python train.py --d_mlp=1024 --norm_place="pre" --rope_base=10000.0 --qk_norm=false --bias="all" --tie_embeddings=true --init="uniform" --init_std_up=0.0295 --lr=0.00564 --weight_decay=0.027 --warmup_steps=200 --schedule="cos" --final_lr_fraction=0.03 --train_tokens=182800000 --steps=11158
MLP neurons of a small language model. Each row is named by its layer, matrix (up: input weights) and neuron, and shows model dimensions 0-127. Each number is 500 + 40 x the weight over its row's rms, rounded and kept within 0 to 999. Numbers have three digits each.
A block is one neuron, or neurons of one layer that tend to fire together. After each block is what it responds to, as a language model described it from the Wikipedia text at the highest values.

L6.up360:552490518509469535450486428463616519529522512505518490489516490480419504500512484492569551577539461419444495476476483534517556586512477556558486534474510437496490527520467523448464470506470593518505505485464533541566448529477504495534570512532451525504508542513529522549505549536551524504431570405543526490520550571477449505480493413482533466447459465432541517510471530442445551598457
Responds to: Mid-word subword fragments

L2.up17:497552507525557559445486455557521490561492520450434530506462465509507598510473499494490480428510467466498477480466506478505549492510515577485525445575451484485467523501536434566458476575526556540518541526422483476482545454501437459558547500471494508480490483414441607523521410540548549554410514589502560531470416509541493453514467467517474575471495530525491532485459473569426473446494
L2.up246:531494472525491432492513459479548483508522533495556460401454551428484466526496567471471506569542473510554540507501554479563458516555427451483474487558487492507562497478476513494499496516474471572505439512427502531561522483571565579499504445483466513482563445477492472535526514543557546451508522480490506555453494456535483462572450501494458605431475544483547444485466519499538540505522
L2.up250:522463448472571519463426496437477552487488510540508457500446490481553533464472462539546440559463477400512523558497482479484497497549523502567495539470489460500520453454450418409495536442459556492457505450493493530487516449545463510569550524495458501470464503450536495513516525561520488440576531444510547486527508529409531457572529474497576518580487531551520496486498436503441537504433
L2.up508:508531515513481445496469563484530575510407476531547548452565423521528514512497506478551450479516539460478480478557538476625519555544491538461477485587510496540496518475514449460448543636511485527505527536520503526487591473546444508474495523484523538532496475436518471490513466513547560546530446505496523488535530517530537501535491477441470507447465434496456518505418441581506509525507
L2.up686:543621582507509535449476529552520505426415463468563584475449447506481520452496495535577473476462526496530509467494507586514504543583487517491446525532496480543488501499473551487524537624446551510490569479461544520502501525472502538513432554506426504396474485507504497487507525501536492527464538500494433493511544540512479510457558527537479487509471486491492518565432501483488502517510
L2.up753:550562482602511502495536500455536476551554453524556548549566437612472447509560507479512438505507501491486520538479525456401549518506461449444474500567495478466452510491534544504432470587469465448517532502458550542485522491440487510514531547457574556431467473506461503407448480505515535460417538471450493525553475523518569462465537551514519468452525518466542618471488499517510567478541
L2.up885:482542429494535525506532581583539533570524518497517521411528463479462512537505475509506479446472463426537515479482552498526575497550516545516478511503481471475463485485551498450460517638528493487521524482476453539506519426471477511483499446493500511503537528470508517554477475544506495482476477531549567493475455478499504483456440445500477446416527494486453485444495508489480564476546
L2.up1011:495470506494499515460498467459563542506470609539464541463468473525501433562530441531528507489470504462454481401496516575542519544533440402457513523529506447502480476505480482486525510559479485522540475526499468559528467513510444454462507476518525447492491526468523510466476461482476512453480480458521444534456531531537516439456440438576520463417470519554502472575511526524433415563508
Responds to: Mid-word subword fragments

L11.up215:520533542498527423577552542533475487416501531543425583524473539505448531495520556501421552496580589487447507462580475513516488410521501522504487564559405507513463517467435501486495492447501583535454517526445547489487568508493472532494460437507558540412495487481543488486512528509534569500483472523518493584503536526491510483460598552463527563505503450504507523516529484529488505431458
L11.up303:467416542566497432411493501522493483530506541474477558514600488492474480548531499464506491508511533535519487449493491519511513513553428555526562463483511517525459455522476433507468500485500498488510500472496541472479510442548491459531435472505534538493553409489465518411504545532478522494395459486515551517442518496541506623482521492533500473466451493571489545491498365499489447493459
L11.up349:550461519529485441458488464555564472502500497502522534482501452533477466503499485530521569584469496546533470479495523554505462568490474396557418553520512530457445434567465464450539504489402481526529489521464502513535538464522516502448527464516530525532526476402537552434539481543516510536469444564444499542517488535521526552518442464496539424487539530553533475484531435518472504457454
L11.up436:518492488473522572455488476516510572515495534471551449545461512538520418440522506489477533544456507559448497474524530450463447492432472525526483477478520464488550540471437465521584491445486509477422476510502523534488541485461580469493514470464491500479527485499536525450480597433436520532535573547465484517467522436503484520487498491467511520536498533484484461536501505534471473532507
L11.up597:460513517447475524478458494465528566452480440564509474494513564536463475540471524475424466490533476474527495473521483525582566505499457545509444482509529505444475509515488523483510446455418489415494471506515526520533436492435545453495415415477465459535618560495452525549507478510438532417502462466486541511506499524464552557458580489518519555481542469553465503509501442547509556456492
L11.up697:491496497460484471515536417517492544475460525474451610505495509557509507518477479526490543519516518476464431474485585500507495468459511504491486534538502561506466562591466461482542476469491494503514436453584521481534481445503505537452526430470539561506575465550467433495476491498503454561521558567546505506515507507518549430487508512517523428523498420501530502522477468526487461521530
L11.up859:509473474520573495511491492530506553485464467438490468549490522540569522450502418434502518542438427539502512531493495446496453520508476498506438523475493444445541470505512536480439495466470482559477443536443559442419491511477550501526509499560571543657559501485478502460474496495437505551508513446461550507571526534489616528475553486533514500479460511560519514589483454449483426477504
L11.up964:445488495435484522466476534548455580499524499526483419511411457471467528498501495506459502507510502543548499492493540476573536607505558496527458467465436529513561484540503522398498389476477522512484505494510529408489461447501544432497483497548575570480436504517552462484438484497435470557529437489452449529487435504501507582511561451477467492493469531503468515473509483456508462549442
Responds to: Word-initial "an" token

L6.up118:492484456506556489489527488465445510449484470506514452490518565624470509487518527480539503471504534524576576604504511453460464470500503494552463523542455504460556556500493499508471528467547453485497439484512435521470508474477467511451519472414487432477510524435444440447446475464560558545468501535494520524436464424541454589472453526499530476459544481524497421503411561520546511530519
Responds to: Dates: days and years

L11.up112:538567508465487462465540489502473534464393543557548432559469439506556478503530611473556480558482574542495475549508444540529474615567555450481511565439477434504507469546570414448448474504537519480467539497377525552430475527531501512473477520484458466465493473568473575497531465495470538528517470472566511495465464530480492484529516413492473480516506483488515453447492501499523506449471
L11.up221:475471458525566501521561531538399533513505495532524542514506500589584540476493560507503514502507460472428479406472487497463463460433523517568458469523457545474470486518446483400470436522535546502466468472530532512567482589515465460507548420444534501552531580532464502424555491486520567510546473512465468456529461516542483522427534498512483455492462496485515495510514584476480505469474
L11.up292:552540459453522502498526529474436549473559527463499482478539483535480440500496522434489486551531538545449462444463521469487536523454460572481513484481513565434590463560550465559479400493541557455538512476461471560505596516510525473471582464456492538509508519519443519554491506529460446463469534403512517472437534577438508462486498505438479456512493411489545476524535465512521464488454
L11.up354:428452503448481532444513506497503484448509540534551532597538570512500485451571472469507515513533502482526501470444562476497532454553505533449533513477561530469492519531479482478492502458494538481439458437484477522525449478448518438567538514488410516519525603526477524455534494524495486497478589512495479487460529515483473493460492489479525463556553507479524464507547443452565523527494
L11.up555:416480549465487528507493477462473505453453518470470536524496510463530502476434539554527489463482512469561481499506462511518481552517488417574509533518512535509471506538555527440458446527510441534490556475533531537468527424469521472562465493552439505464504546558488549522534583501485487494558510479522510433421396508523489511548435500575471482476515514549537463543492467473503515495435
L11.up714:527468554482495507512527524524478449485396534563508512468492517463488447498468513541527502508505526506507483456492419462531492497536543473503479529488532505542529475507473355511544467493504507492467489395495487527479506519542530536482481401475557484553588493514375523498487478500500476533397493529502434460439413515529515445552496507511453504443509441490508509503505529485420526500489
L11.up891:442489497530521464495483550528474474454489540483504543490587471588521561527470559432500477533502486458617458481445461492467460510516558514463458484501428509471510440570547488526502514517525516474455483494517519532479507485541523539504451507517446514467460560460527555527526494431457495438505454492496498502490459470544516484502515485500497473473549506535483524463556457511632523515492
L11.up994:507552596512505435504547546498454543388483554523617531561497422479525503528490476528460442478510464496464481513515484403482511601543473535516522524484493458489567514506524491500470482517515515438435555474543575530556503476566526606471512434560481457518448512509465479416518499524461482504495505531482440459541473502483449556509458451512446488483544518549489426460471523500580500538512
Responds to: Year in dates

L2.up21:467581543462468510503436531523485446494566489483572487516553528473471485550460535451447434509400529453486526426502523532504526476434583537531523499502543524515490510442506504502482475529427505483521493479479528505468386493510496492487536455511562481479484462586439503435465475455457519465515504451536474436552488500464607434487498471539497493486510495501460613526499482540552541473517
L2.up99:462480534570468496566480533463484471545535520470533525536561535466465495449528426540555595439510453568481553571565461501447563552553441487509456533516482522499474488524463518525550517454477537532536566378513504509517501452476523445417519483486585447490508417558442500479444474481545453485428457566506539527494503485528563502489472479520455504518478443567546485510423451475541523483533
L2.up350:436474463500541458451516538516461468400537550487497478494466523515447466494439479618454553477474448509584500485505445481495552518520509492545460538466544572488553482551524451434515441483470486593534495521522500504546456461504512464546564567410496390496457437450481484457550535546491481600516481523480541499565555510453541482535435495512522512442492552463504463608544497507594512525488
L2.up352:512462507506515481490424570542448451493432583541537520505459504507459482524469466481532472471483507511542495477516505444506476515559517547507506580513460510435520523533486455552461519478476486469577533492459494518540493439510501509499624483523505419521498529464456480467470457490504458464530472513515510527486525481546582510524461494528474490581564552493466459507501475495545507473483
L2.up615:537461611492476542440490594487520520482523544500488462542480495563417501489423469488488515464403467482477535463489465471453543413468530571486488490446476464429492529458540448461494466613408495528544552535423510505520508479513453525458551437517486507475405414511558529505559535488494476510446532566418457514544548505529538494478433455515465498470520523477481576510497465495549538444497
L2.up704:500554510534542544524468488474482459530442493409528625495562534440484453497467521503499494525541564440463503393582532464506543526518479521517474489432467463432488465537545522459472534504485565532534529428457442495490466391550506569523440505506479538438519531534491474487487447480501611444501500558514473464484558550492451546455450493559431509484536520479518504532419408438497537549566
L2.up754:573470547497481485562483580490464542460492441502571545470446537589529494438428472486470491542510449576510523554479544517518513423493480466427472559517494494466528528520505505531552514516447543492504482418493469499513522442505406590467538442576436501507479513519456497503500494488485501523580512518466559521529511474475524481561520499510401515447463503478549472528479500550547422468502
L2.up918:479505478489420487499536568464509464519480459518486433549493588511537587479460454466496516507529551534476502584567487473440477500455507561515494574399498459514460512537564493512490419529520500501504506434536477440521453524432489526467525539489539511431478471562533525434455544555499511450537494493446492475453487494538511546522514468533513491517604540559536553420438506512584542438538
Responds to: Year digits, Republican